python train.py --num_hidden_layers=17 --hidden_size=256 --num_attention_heads=4 --num_key_value_heads=4 --head_dim=64 --intermediate_size=704 --vocab_size=8192 --hidden_act="geglu" --norm="rmsnorm" --norm_place="pre" --norm_eps=1e-05 --positions="rope" --rope_theta=10000.0 --rope_fraction=1.0 --qk_norm=false --attn_scale=0.125 --bias="none" --tie_word_embeddings=false --parallel_block=false --init="normal" --init_std_qkv=0.0312 --init_std_o=0.0312 --init_std_up=0.0312 --init_std_down=0.0 --optimizer="muon" --learning_rate=0.00799 --beta1=0.9 --weight_decay=0.04 --lr_head=0.0193 --warmup_steps=200 --schedule="wsd" --decay_fraction=1.0 --decay_shape="pow" --final_lr_fraction=0.0 --batch_tokens=65536 --max_seq_len=512 --doc_mask=false --z_loss=1e-05 --train_tokens=359100000 --max_steps=5480 --dataset="wikipedia_en"
MLP neurons of a small language model. Each row is named by its layer, matrix (gate and up: input weights; down: output weights) and neuron, and shows model dimensions 112-175. Each number is 50 + 15 x the weight over its row's rms, rounded and kept within 0 to 99. A neuron's up and down rows have the sign that makes its largest values positive.
Before each neuron's rows, "fires before" lists the tokens most often just after its 100 highest values on Wikipedia text that the model never trained on.

fires before: "\n"
L9.gate92:57 49 28 48 50 36 28 70 27 52 43 47 28 66 49 38 57 50 80 34 47 32 45 53 73 68 61 61 38 17 45 54 50 76 65 36 58 48 44 47 65 68 73 38 48 42 43 27 24 41 38 38 72 26 80 50 51 33 61 38 74 65 49 63
L9.up92:43 47 52 31 44 67 46 18 58 19 42 54 45 59 57 48 64 54 75 47 61 15 65 61 71 39 48 39 25 38 48 75 56 65 41 46 48 40 49 75 47 87 56 46 60 46 48 36 49 62 61 48 38 59 76 32 34 01 54 50 44 70 69 50
L9.down92:42 50 34 43 59 78 41 27 51 50 54 33 42 30 51 43 50 82 63 28 85 24 78 50 51 47 31 55 59 30 67 47 25 94 41 16 53 65 43 45 76 50 52 56 59 55 51 45 48 62 50 43 56 39 47 58 37 57 40 41 54 47 50 59

fires before: "s", ",", " ", "\n"
L7.gate694:36 67 68 59 35 50 35 68 58 55 44 81 77 46 66 63 60 33 48 62 48 47 41 35 42 30 62 51 19 35 34 22 66 62 45 43 49 77 49 24 42 46 45 73 28 69 40 26 57 43 49 57 18 52 34 65 56 57 46 43 37 35 81 10
L7.up694:41 46 41 57 56 45 64 94 46 41 58 53 50 67 43 53 41 39 28 59 45 33 36 27 60 45 42 35 54 47 52 38 17 73 64 30 76 54 26 40 66 50 44 77 35 46 67 51 35 43 33 58 54 55 70 30 48 41 64 32 48 42 53 72
L7.down694:39 74 62 49 54 31 55 47 60 52 51 38 26 48 59 46 36 43 75 89 37 48 38 57 25 32 53 44 65 43 59 63 63 30 38 46 51 62 62 80 46 52 58 74 62 64 49 46 83 48 62 35 19 43 36 47 47 35 40 33 31 71 36 33

fires before: "7", "5", "4", "6", "0", "3"
L2.gate569:36 51 46 23 44 19 38 66 43 64 48 63 58 34 58 23 55 25 48 45 81 72 49 37 37 43 59 65 38 48 76 60 64 72 62 53 47 56 45 34 51 60 42 59 43 38 66 39 93 44 69 71 41 86 71 31 43 56 43 54 54 46 82 87
L2.up569:38 30 59 47 53 56 48 86 43 45 44 55 53 40 53 27 37 51 41 33 71 54 50 50 34 55 42 77 37 36 47 40 54 44 57 65 64 56 55 49 41 36 43 34 52 66 61 54 41 10 43 48 65 60 65 40 63 38 49 58 33 60 88 46
L2.down569:50 44 41 77 51 55 38 56 48 37 34 50 38 79 68 58 48 54 60 44 72 42 52 43 64 81 69 23 41 65 59 42 40 51 30 18 51 19 55 67 80 45 39 50 50 77 75 54 48 59 53 27 55 55 47 81 59 73 35 48 54 52 22 38

fires before: "4", "6", "3", "0", "5", "2"
L3.gate125:36 43 33 20 62 44 46 69 78 71 43 47 63 44 69 55 66 44 58 39 50 43 73 46 58 82 36 49 26 69 58 46 38 44 53 68 64 46 36 43 29 48 39 73 57 48 55 61 37 57 43 41 41 55 45 68 35 58 32 28 57 36 57 99
L3.up125:58 63 80 41 22 51 39 70 31 29 46 47 72 71 46 52 42 49 19 53 60 50 49 24 50 44 47 74 48 55 36 73 40 71 42 44 77 65 49 44 55 44 46 44 43 44 63 44 47 45 25 48 86 53 32 08 27 40 53 77 39 52 49 56
L3.down125:57 72 46 54 56 42 78 59 68 39 45 60 42 53 60 54 29 68 43 61 54 32 66 72 46 66 75 52 24 67 77 40 11 49 72 39 44 37 30 50 36 42 44 46 59 53 51 53 20 50 51 44 54 55 63 78 45 68 61 60 41 41 52 83

fires before: "0", "1", "3", "2"
L10.gate31:61 47 40 46 56 85 29 51 66 41 30 21 66 49 35 25 26 34 41 40 56 27 83 29 43 38 45 45 35 50 40 52 57 44 39 71 27 24 76 36 52 33 79 36 49 40 44 23 37 50 86 67 31 51 49 55 47 59 45 48 53 36 99 54
L10.up31:37 47 38 57 49 45 36 76 36 31 28 63 51 23 52 48 49 46 48 53 46 61 60 53 61 30 49 66 52 40 59 53 60 60 30 40 51 46 50 59 53 75 55 39 45 46 58 39 41 54 44 67 52 67 63 23 40 49 43 51 56 32 43 64
L10.down31:66 35 22 30 35 41 56 54 66 67 76 35 44 45 55 50 38 62 91 31 26 26 48 51 04 26 47 61 47 45 62 43 61 55 52 56 43 39 46 47 55 41 19 48 77 62 31 34 47 45 67 30 58 56 50 62 45 41 36 77 61 66 75 48

fires before: "2", " ", "1"
L13.gate243:70 51 80 51 49 46 73 54 39 38 41 55 66 41 59 57 67 46 26 32 37 65 67 73 50 58 85 48 54 68 38 35 60 70 48 66 59 27 40 42 49 55 74 55 57 34 59 31 54 32 46 40 28 48 39 42 42 56 65 60 65 38 85 47
L13.up243:60 44 41 43 34 60 30 35 36 58 29 43 45 59 31 40 47 56 36 55 44 40 37 54 48 56 31 42 54 57 38 54 34 75 63 34 38 17 38 31 52 65 46 57 65 45 54 44 31 52 44 30 47 17 50 19 49 32 51 26 27 42 86 57
L13.down243:70 72 82 38 64 40 75 56 56 82 76 39 49 49 57 33 39 21 22 52 25 51 65 74 61 35 54 45 53 53 34 65 36 59 60 59 53 52 41 72 06 64 67 46 45 63 47 40 49 57 60 69 51 57 43 44 59 34 50 38 50 54 77 37

fires before: "0", "1", "9", "2"
L13.gate672:68 60 45 58 29 65 37 38 32 77 58 59 80 37 57 42 35 45 53 72 46 36 47 20 36 30 61 32 33 45 52 99 38 32 41 22 35 56 39 40 20 73 37 28 69 58 50 44 30 40 48 61 50 84 37 19 42 57 43 25 40 63 48 27
L13.up672:61 70 32 63 51 47 49 62 40 74 37 32 41 31 48 64 36 33 98 59 24 40 19 38 48 35 45 37 63 77 22 74 42 23 57 58 57 59 46 31 64 49 43 43 41 23 79 48 30 49 34 57 61 60 53 45 35 49 48 30 38 41 38 37
L13.down672:50 45 43 36 45 37 80 65 37 56 33 35 42 60 37 52 42 45 90 34 45 62 58 72 43 62 61 32 46 40 31 30 42 67 60 57 60 81 36 41 37 42 53 73 53 14 58 34 53 44 04 62 71 50 59 56 23 66 60 44 37 46 64 62

fires before: "\n"
L9.gate222:43 31 75 61 24 57 53 69 59 48 54 43 86 47 46 30 55 33 58 20 38 33 80 53 52 37 65 40 51 45 53 72 47 57 36 36 24 88 44 81 64 66 72 57 45 24 33 64 48 37 51 26 53 10 31 28 55 14 55 60 42 64 46 48
L9.up222:62 57 91 39 35 52 68 38 12 41 38 34 35 38 65 38 33 58 70 62 57 69 62 38 37 55 52 56 64 38 53 73 58 69 57 59 71 53 57 54 82 90 68 46 64 58 51 30 51 40 50 64 38 52 56 36 70 29 46 56 55 62 36 30
L9.down222:71 51 35 61 46 53 40 59 28 64 25 57 51 76 40 71 56 80 55 55 79 42 55 34 60 69 40 59 55 22 28 73 65 66 47 39 51 65 49 60 54 63 65 59 59 31 67 38 42 33 26 34 40 46 55 47 32 46 52 40 69 56 68 46

fires before: " |", " of", " S"
L2.gate331:45 57 64 61 39 39 46 40 43 45 70 40 28 45 52 44 45 50 45 60 47 72 67 50 59 68 46 45 59 57 48 40 51 63 37 54 63 37 62 66 76 37 53 43 30 56 30 27 13 64 58 58 42 67 45 36 41 47 29 66 43 52 00 75
L2.up331:56 45 42 40 40 66 60 59 24 70 46 61 54 41 32 17 73 59 41 63 57 34 36 47 68 90 47 36 36 31 51 40 47 76 74 50 40 58 57 76 53 51 31 32 73 43 60 40 54 40 28 30 28 58 22 56 32 36 42 31 75 36 79 53
L2.down331:56 52 45 38 67 16 48 46 54 26 34 52 54 36 61 59 71 53 38 48 20 37 48 32 43 56 39 63 95 45 70 56 67 46 37 55 63 36 55 95 42 68 45 56 44 57 43 87 25 56 72 63 43 56 61 66 63 60 49 45 50 84 54 66

fires before: " |", ":", " –", " zone", " (", " in"
L14.gate309:58 36 42 48 35 69 10 63 38 38 60 29 38 54 35 18 46 64 07 55 55 36 54 35 42 42 43 54 65 52 69 30 42 76 35 34 60 43 40 40 55 54 53 45 52 35 44 72 44 66 53 46 69 45 47 51 53 65 50 70 67 64 45 76
L14.up309:34 27 68 72 30 59 75 47 44 27 94 31 44 77 46 34 57 45 65 54 43 34 25 48 46 46 30 55 63 96 27 62 58 25 43 52 52 60 42 69 56 38 44 45 37 52 20 51 39 54 27 48 58 42 63 77 55 60 36 53 56 49 29 57
L14.down309:60 47 64 28 41 78 62 44 43 41 47 47 42 29 41 44 63 40 64 39 43 43 62 33 55 70 32 46 39 40 34 47 32 28 30 47 40 40 68 60 47 54 67 35 53 57 39 25 83 44 39 43 54 57 41 55 48 36 62 18 55 46 39 52

fires before: "2", "3", "1", "9", "t"
L13.gate651:68 53 51 40 66 62 40 81 39 54 67 53 50 67 38 52 61 40 65 38 58 65 40 35 74 66 57 60 20 35 45 42 38 58 66 70 33 44 50 18 84 54 37 63 47 29 71 52 41 39 33 58 48 40 60 65 26 35 34 42 50 38 36 30
L13.up651:77 42 28 41 49 50 08 39 46 73 40 70 28 31 58 35 42 40 65 47 58 47 29 45 60 51 51 20 47 34 38 35 25 51 71 49 46 49 40 49 57 72 64 33 43 41 52 69 66 78 41 74 44 58 57 49 48 44 43 60 15 22 64 52
L13.down651:69 45 77 61 51 58 50 49 56 42 62 42 57 72 55 49 10 53 55 26 47 44 52 27 61 54 60 59 51 45 59 67 26 53 81 44 58 64 67 99 59 51 47 55 54 48 49 75 59 49 54 30 67 52 39 52 56 53 47 50 43 42 49 44

fires before: "\n", " ("
L11.gate541:47 53 60 60 50 69 38 65 47 41 44 33 60 55 67 47 16 64 25 27 54 42 54 49 52 05 52 61 24 76 49 52 68 62 43 40 76 49 61 50 48 75 53 41 39 74 66 30 61 65 33 61 34 39 37 33 49 59 63 51 58 54 62 62
L11.up541:37 46 53 35 45 74 33 79 55 43 65 18 53 28 71 81 41 40 48 50 44 24 24 60 30 22 47 45 37 72 57 23 70 54 44 43 65 37 45 64 69 72 32 34 54 64 57 21 54 53 46 46 37 36 45 67 59 58 54 36 39 33 67 70
L11.down541:56 51 71 62 60 54 19 51 35 77 54 16 42 35 72 56 60 60 52 42 72 46 53 77 24 22 65 53 34 79 23 53 37 69 45 88 73 49 43 67 64 70 32 41 42 57 69 60 55 63 33 42 56 46 13 45 49 64 70 52 39 34 39 56

fires before: "\n", "==", "---|---|---|---|", " of", " |", " =="
L2.gate603:57 67 55 44 71 38 44 34 41 65 66 40 49 63 67 71 56 59 38 42 48 25 51 46 47 52 73 58 22 78 43 64 69 70 40 38 35 45 55 49 43 60 59 52 32 69 39 35 26 51 63 50 32 33 34 40 50 45 54 43 30 44 47 63
L2.up603:68 74 52 41 38 39 43 63 29 63 74 33 40 28 84 54 62 64 58 77 37 18 45 70 47 56 74 46 46 36 61 23 69 67 60 18 47 67 47 56 71 21 65 54 40 54 44 41 43 47 67 56 36 40 33 35 41 56 72 45 18 69 57 71
L2.down603:38 68 56 58 75 61 62 54 49 71 39 61 58 51 42 70 49 89 59 29 43 06 44 81 28 43 53 44 73 50 18 49 58 57 54 48 65 35 43 63 61 24 92 55 46 64 75 73 47 59 51 34 34 25 52 36 38 46 61 40 45 56 53 24

fires before: " of", "s", "ie"
L14.gate350:55 33 55 68 62 63 40 55 47 30 38 54 80 48 50 24 46 60 26 54 75 58 48 56 42 20 74 55 62 49 43 43 15 53 48 48 41 54 30 28 76 67 78 31 69 80 45 59 67 44 31 64 72 42 55 42 47 50 36 75 48 38 51 31
L14.up350:35 63 40 76 44 37 40 49 51 38 43 46 66 44 44 48 70 42 65 31 58 63 45 60 44 42 30 36 45 59 60 79 72 76 61 39 48 82 24 50 49 51 18 36 40 64 33 54 48 23 74 39 58 68 53 58 51 52 29 51 56 52 38 60
L14.down350:33 70 40 61 80 69 34 46 48 34 70 42 40 47 50 46 64 54 48 48 55 23 59 48 56 86 34 19 33 35 46 67 64 44 40 52 72 70 59 48 26 10 21 43 61 25 34 60 45 64 57 40 52 62 95 30 62 59 33 51 16 57 17 37

fires before: "\n", " "
L13.gate38:55 54 67 39 66 66 52 54 49 31 38 40 36 58 32 49 28 37 22 59 45 39 59 47 55 55 25 62 37 62 58 63 58 78 27 60 69 34 40 51 50 67 54 36 23 67 52 60 53 36 54 53 26 44 56 45 65 11 27 50 52 46 39 61
L13.up38:77 57 64 31 40 49 51 27 64 54 57 50 51 62 67 56 49 59 55 46 54 44 34 69 46 50 52 30 43 31 60 52 47 68 50 54 32 47 47 49 63 49 47 54 42 65 59 19 50 32 38 62 57 59 30 58 58 56 69 52 55 52 45 57
L13.down38:35 75 46 45 41 59 50 36 65 31 22 42 41 45 23 83 58 61 59 55 43 54 43 65 43 63 19 60 34 47 58 59 32 58 38 52 35 48 40 71 56 77 31 40 43 51 42 41 26 43 38 55 55 49 38 23 27 63 59 33 16 47 52 66

fires before: "\n"
L9.gate291:37 44 49 53 66 44 63 42 35 40 40 17 33 46 42 30 33 30 65 70 42 29 81 77 48 43 25 33 56 40 49 49 53 64 46 38 48 43 44 67 65 79 42 47 38 58 32 44 41 38 41 54 49 57 47 56 49 21 29 47 66 79 43 60
L9.up291:61 32 67 56 50 52 43 40 24 43 31 34 44 36 37 41 24 28 50 20 77 47 52 32 63 43 46 57 37 55 24 49 46 76 32 49 56 55 15 22 69 71 73 41 57 44 44 34 69 25 57 72 48 47 50 53 49 32 54 51 50 35 23 59
L9.down291:27 51 39 37 50 51 48 34 52 41 57 45 60 35 40 48 51 54 55 25 59 23 77 30 67 47 28 58 66 38 64 61 50 73 61 67 45 83 42 57 61 29 63 36 49 66 49 43 69 43 59 26 49 54 48 58 59 36 47 57 50 59 34 37

fires before: " (", ")", ".", " "
L11.gate352:64 62 52 75 52 69 46 43 46 46 27 31 44 81 36 50 53 71 32 18 58 52 40 38 60 43 42 56 34 81 62 48 60 80 47 78 36 47 62 42 33 45 83 24 56 50 43 43 61 75 75 63 44 50 44 44 41 44 32 67 54 38 68 44
L11.up352:77 60 34 34 30 85 47 65 28 38 33 70 55 76 36 33 52 42 49 75 31 53 60 54 61 51 57 71 56 65 40 60 54 54 29 50 43 42 52 49 63 34 42 53 42 50 52 67 33 65 53 29 43 62 52 52 26 26 33 14 62 62 66 30
L11.down352:60 69 62 43 74 61 40 23 42 40 34 39 66 30 27 62 54 70 66 61 42 75 36 70 65 55 49 22 37 55 67 69 56 66 56 71 21 59 52 20 51 66 56 54 72 67 30 47 60 61 48 37 43 36 83 52 49 33 18 62 67 28 40 37

fires before: "0", ":", " |", "2", "°", " \""
L13.gate385:53 38 32 42 16 60 39 66 71 46 66 28 50 24 71 26 44 43 74 68 40 62 57 37 38 27 67 73 47 58 49 53 67 38 43 03 65 66 48 39 54 63 41 34 45 45 18 58 66 35 52 47 81 26 68 41 60 60 52 39 46 54 50 65
L13.up385:65 34 45 65 49 41 51 72 28 40 42 30 41 30 50 42 52 25 79 82 53 73 29 55 34 45 62 74 55 40 36 59 28 62 53 59 46 52 28 67 55 18 36 48 55 68 19 40 53 37 27 49 28 31 62 60 68 64 35 58 56 52 68 83
L13.down385:52 65 61 60 68 51 67 58 36 51 43 43 55 36 40 09 13 46 19 60 50 33 23 47 65 11 61 41 55 50 31 53 73 39 71 37 43 46 42 90 47 55 57 26 69 44 37 42 66 69 50 38 52 80 56 65 46 36 32 76 49 23 40 31

fires before: ",", ".", " and", " in", "\n", " from"
L8.gate599:58 54 63 30 53 64 27 41 47 57 46 38 71 59 44 37 19 37 31 45 35 63 75 90 57 59 45 49 75 50 51 13 28 52 48 41 51 64 56 70 26 57 70 68 57 57 41 42 40 65 73 56 55 75 49 67 37 26 62 28 66 37 47 61
L8.up599:68 61 62 35 64 58 45 60 50 50 45 60 37 61 56 78 43 31 71 52 26 53 35 49 48 68 70 85 49 09 88 23 71 57 59 46 33 56 22 29 35 67 26 59 37 39 59 43 60 42 55 62 66 50 35 48 46 74 63 53 52 39 52 60
L8.down599:57 67 79 68 50 39 61 71 50 47 77 52 66 46 47 25 52 27 56 55 25 39 73 21 21 39 53 69 63 47 44 74 59 64 89 27 47 76 56 61 41 63 33 51 65 55 30 64 49 41 47 49 74 45 79 44 38 48 65 56 82 51 51 57

fires before: "3", "2", "4"
L14.gate567:36 72 57 50 59 63 43 31 44 69 47 52 42 51 38 41 32 57 39 45 28 51 59 64 52 43 60 57 57 63 42 55 58 60 44 65 62 22 54 61 17 28 75 65 48 49 55 50 25 58 47 64 51 54 44 55 46 37 43 61 52 46 70 53
L14.up567:27 47 32 43 55 50 81 58 44 55 69 67 90 52 31 46 46 42 44 35 54 44 52 59 69 34 69 81 50 28 39 44 46 50 50 44 44 16 00 60 62 66 36 64 67 45 52 44 30 55 63 79 60 28 52 30 77 42 53 58 39 63 30 35
L14.down567:68 72 47 53 41 44 45 51 43 75 47 26 56 54 41 77 22 74 74 41 32 43 68 32 61 77 29 33 59 21 28 61 45 43 45 64 46 38 44 54 33 48 80 51 34 55 98 53 37 54 58 46 43 58 18 45 58 31 45 77 65 27 76 36

fires before: "ed", "s", "ing", "ation", "es"
L7.gate353:78 36 52 57 54 28 56 51 44 47 54 31 49 51 53 29 67 22 53 36 54 73 47 39 54 46 53 93 58 29 59 39 45 31 63 26 35 34 61 00 61 63 41 53 63 54 54 58 17 50 31 61 20 45 47 45 11 36 62 52 61 55 42 31
L7.up353:40 60 56 49 35 42 66 28 29 20 60 45 77 67 21 95 54 50 35 38 52 39 37 53 29 31 26 44 33 52 48 55 59 34 42 54 66 65 51 59 64 46 40 31 64 62 66 53 90 34 61 54 33 32 51 76 38 22 76 33 39 48 47 75
L7.down353:33 48 69 40 64 65 54 58 58 59 64 72 52 70 48 43 45 37 51 86 79 16 43 42 49 73 50 71 38 38 47 64 68 53 21 27 68 40 41 50 51 44 46 55 49 32 62 43 24 57 37 67 24 39 67 22 39 58 45 44 43 50 40 30

fires before: " ", "\n", "5", ")", "1"
L10.gate510:66 32 28 68 62 49 47 35 49 64 68 60 39 81 43 65 55 35 33 57 50 33 68 42 64 66 46 73 38 73 58 35 78 66 18 62 76 37 59 67 53 42 46 60 27 39 23 51 46 46 63 29 36 64 40 48 49 39 19 56 74 38 42 54
L10.up510:64 44 56 67 42 46 53 25 47 35 46 31 39 82 52 41 50 37 31 49 72 29 54 77 63 23 56 63 80 77 40 34 48 64 38 63 52 25 47 40 53 48 69 48 40 72 42 39 56 29 43 50 52 25 24 36 26 59 34 56 51 41 54 63
L10.down510:65 45 49 54 37 43 68 25 40 67 55 34 30 58 45 45 48 58 59 48 69 79 79 41 47 35 40 48 67 30 70 10 63 50 43 55 68 63 50 47 35 48 42 43 27 49 66 44 54 66 80 55 39 55 49 28 24 35 45 37 65 45 67 31

fires before: "1", "2", "4", "5", " ", "3"
L9.gate403:29 64 49 45 55 35 53 72 61 35 47 55 51 84 35 79 45 48 55 57 28 75 88 53 47 64 41 73 41 39 49 57 72 38 37 40 28 56 68 36 64 81 74 65 50 63 50 62 41 61 40 55 32 33 22 30 22 55 31 51 52 39 45 74
L9.up403:43 40 76 62 61 42 53 62 37 54 78 17 39 51 67 45 46 54 48 32 48 43 79 60 39 45 52 48 54 30 43 56 64 53 59 63 92 60 44 63 71 53 56 62 46 51 35 48 45 66 61 51 55 36 34 39 35 66 68 56 71 46 43 55
L9.down403:60 46 48 47 37 40 36 40 29 52 59 31 65 36 32 25 58 44 57 58 43 51 26 46 75 71 36 71 58 33 48 65 47 39 53 46 38 74 75 25 30 51 47 54 67 44 69 52 47 45 48 61 52 61 80 66 57 37 37 64 40 52 74 47

fires before: "\n"
L3.gate525:46 41 52 30 56 46 56 53 43 53 46 61 42 67 66 71 62 48 32 67 53 23 28 61 63 31 39 35 29 37 50 54 80 71 49 61 48 48 40 64 58 34 24 62 39 39 48 61 80 32 87 88 38 35 24 58 63 62 56 67 81 25 64 64
L3.up525:69 63 58 46 46 61 25 38 40 65 38 52 31 61 56 33 36 40 16 53 37 13 47 54 70 29 37 53 53 39 95 40 49 66 58 55 34 54 29 54 52 49 29 63 19 46 55 35 34 33 59 83 51 49 30 46 48 54 59 49 68 68 54 88
L3.down525:42 63 15 46 60 83 39 44 89 43 53 38 46 58 58 76 48 45 38 27 85 33 64 30 62 58 60 52 35 53 49 46 40 49 48 44 59 37 43 62 46 61 49 55 42 31 30 42 42 35 52 54 48 44 54 46 58 60 45 24 43 48 89 47

fires before: ",", ".", " in", " and"
L10.gate277:70 47 58 51 51 90 50 39 56 46 57 37 55 61 40 34 27 40 34 68 76 63 67 66 33 58 37 53 19 17 52 36 38 70 66 54 32 08 51 56 58 64 77 65 38 62 21 65 30 75 64 59 53 41 70 73 47 65 63 50 39 17 42 56
L10.up277:41 49 46 49 49 47 30 68 65 62 62 35 58 51 73 38 53 41 69 64 70 75 49 78 37 47 65 52 68 43 71 28 47 66 29 72 62 70 35 91 36 60 28 31 55 74 46 67 23 87 26 60 70 56 40 41 64 49 55 83 55 53 40 61
L10.down277:49 50 33 41 48 55 34 62 49 58 43 53 32 52 68 36 53 58 25 57 47 56 88 42 50 22 52 39 48 39 74 68 65 54 66 44 39 50 41 36 03 60 92 63 39 33 20 51 47 57 61 58 63 22 30 25 45 39 24 37 27 44 52 67

fires before: "\n"
L9.gate542:47 59 43 54 43 55 50 54 43 58 65 46 47 51 39 36 47 58 57 60 34 60 72 44 54 51 40 67 54 56 58 49 63 60 45 45 21 37 47 54 49 72 53 53 54 61 29 48 52 64 46 47 63 30 68 56 65 56 41 36 62 83 43 40
L9.up542:56 37 70 66 53 65 67 12 24 58 54 50 35 66 69 40 50 64 68 39 57 57 55 60 55 52 54 46 41 61 68 47 63 99 66 46 50 64 74 60 59 60 38 38 65 57 30 50 69 49 42 69 31 44 67 69 40 34 60 20 72 57 54 41
L9.down542:44 54 56 68 36 61 50 53 56 40 42 24 45 42 57 44 35 71 34 51 54 46 62 41 52 63 58 53 37 27 57 49 52 67 60 62 68 53 43 77 81 40 61 52 39 52 34 34 32 54 77 40 73 25 30 39 30 30 53 34 44 50 64 48

fires before: "2", "1", "0"
L13.gate518:61 21 52 40 43 50 37 61 61 45 41 34 58 67 43 34 27 38 64 48 38 51 54 59 44 41 34 44 37 53 51 42 58 55 49 42 21 56 73 54 51 35 66 44 66 36 39 14 27 46 29 66 54 52 45 62 21 39 64 52 55 51 67 83
L13.up518:40 42 73 56 33 39 56 45 38 38 55 53 32 53 48 31 33 57 66 54 38 37 69 39 45 45 50 68 58 48 29 58 34 38 56 54 49 39 46 36 69 77 47 15 77 57 36 47 52 21 43 42 38 36 09 62 58 38 67 58 30 72 40 76
L13.down518:57 45 49 59 47 46 79 71 24 37 34 42 29 61 48 34 53 68 44 56 28 32 74 37 63 44 56 64 49 44 46 54 48 60 55 50 52 48 35 45 41 50 51 64 66 26 56 46 35 64 12 53 46 52 17 16 51 20 38 66 57 36 75 71

fires before: "0", "2", "1", "3", "4", "7"
L13.gate613:57 78 60 56 36 47 49 62 37 71 82 41 69 46 58 80 55 36 53 59 43 67 65 57 59 40 42 39 54 09 36 45 27 39 50 56 47 54 46 27 79 65 47 37 45 75 75 43 46 51 30 41 39 52 58 42 18 46 33 41 32 45 60 64
L13.up613:55 46 63 64 50 38 38 71 31 65 29 63 19 51 83 68 22 43 62 64 61 59 41 79 94 33 59 58 53 56 31 59 55 38 50 43 43 38 57 37 51 59 52 73 62 35 63 47 56 49 36 52 51 74 61 51 25 61 50 55 53 67 36 58
L13.down613:23 54 71 54 49 52 35 54 44 69 28 59 03 55 57 49 51 31 43 36 48 59 47 52 61 20 48 46 38 58 08 53 42 30 15 63 58 86 75 71 61 79 70 66 68 50 79 29 42 59 33 49 46 75 51 61 56 62 46 43 75 59 67 49

fires before: "born", "1", "8", "5", "6"
L6.gate320:42 61 61 38 76 58 59 36 22 05 30 61 72 48 61 47 60 57 42 34 53 49 50 57 79 49 71 62 61 46 59 29 42 89 51 50 31 50 65 28 38 50 58 53 26 53 66 36 46 54 63 60 45 78 59 47 53 64 52 47 59 52 55 77
L6.up320:30 55 70 49 65 57 40 40 63 20 23 54 38 60 49 61 71 48 48 31 53 59 62 57 40 56 23 64 41 51 42 54 20 47 42 55 43 52 53 48 31 23 52 62 40 37 56 30 49 10 25 64 77 63 47 23 20 48 51 34 53 55 60 66
L6.down320:62 57 33 28 55 52 68 30 69 55 53 53 59 38 71 51 30 73 27 41 41 30 31 48 39 63 67 56 34 50 36 48 30 39 37 40 44 51 55 01 54 43 42 30 43 41 21 49 63 34 52 37 44 33 52 58 77 51 49 51 28 41 41 43

fires before: ":", "0", "\n", " |"
L6.gate588:54 26 49 51 59 74 32 46 52 19 53 48 57 46 38 30 28 07 49 29 53 39 45 55 36 40 63 79 65 45 65 48 54 43 26 35 44 62 48 40 45 75 72 33 36 49 42 34 82 59 21 51 24 41 34 72 29 42 57 62 86 50 49 34
L6.up588:25 49 47 48 53 88 53 24 37 58 65 52 41 41 64 50 34 44 39 77 31 34 43 55 33 48 65 38 41 48 24 50 81 56 37 61 56 47 59 64 55 35 52 59 60 32 20 47 42 58 24 58 44 52 54 47 32 33 53 47 79 64 68 51
L6.down588:17 47 62 60 34 59 55 57 41 47 47 49 52 33 73 68 36 64 25 56 36 22 24 59 30 69 40 34 37 56 47 72 62 50 51 42 45 74 31 48 65 47 31 52 82 66 69 48 44 24 48 49 82 60 72 48 35 84 63 55 35 83 46 46

fires before: " by", " in", " ", " to", " at", " on"
L9.gate504:69 80 73 42 32 36 46 51 53 42 58 33 56 63 22 47 56 36 49 36 39 38 80 40 44 48 61 80 77 67 56 72 35 70 39 63 69 30 28 51 69 60 31 60 60 36 62 55 46 46 54 70 39 78 44 54 27 58 77 55 47 40 59 59
L9.up504:59 29 62 30 64 34 28 30 46 38 53 37 38 52 30 41 57 81 59 38 35 68 64 44 33 91 66 49 38 70 30 48 66 43 51 52 43 50 46 47 44 38 52 55 41 73 32 56 65 53 37 12 51 56 57 52 56 25 60 34 45 42 62 53
L9.down504:52 20 58 38 35 52 41 54 30 57 56 46 65 58 40 49 20 40 40 52 72 44 48 70 48 45 43 75 74 70 70 65 49 39 57 39 92 25 58 41 31 49 30 58 65 54 65 54 48 57 41 38 18 54 75 49 57 42 60 35 39 56 57 52

fires before: " ", " |", ","
L10.gate600:44 50 57 43 48 43 52 61 49 39 74 63 73 58 46 47 29 47 43 74 77 58 62 72 70 38 30 53 53 76 75 65 42 48 51 67 45 65 31 48 78 42 53 47 48 57 19 38 37 40 48 56 37 47 22 38 50 51 58 42 43 54 48 61
L10.up600:69 55 37 55 72 55 65 41 16 22 58 49 54 54 18 60 60 39 46 13 46 49 29 72 37 43 71 75 51 49 55 13 52 70 40 40 43 87 51 74 58 38 38 45 43 57 72 45 48 59 44 28 72 71 14 59 50 57 57 69 82 35 67 44
L10.down600:46 41 52 73 40 50 58 33 45 41 36 48 80 38 33 48 67 46 67 43 45 60 66 49 34 52 24 71 58 67 51 30 40 39 50 50 40 39 66 09 39 49 59 47 31 68 76 78 70 49 33 40 34 62 67 71 51 60 17 60 27 60 40 78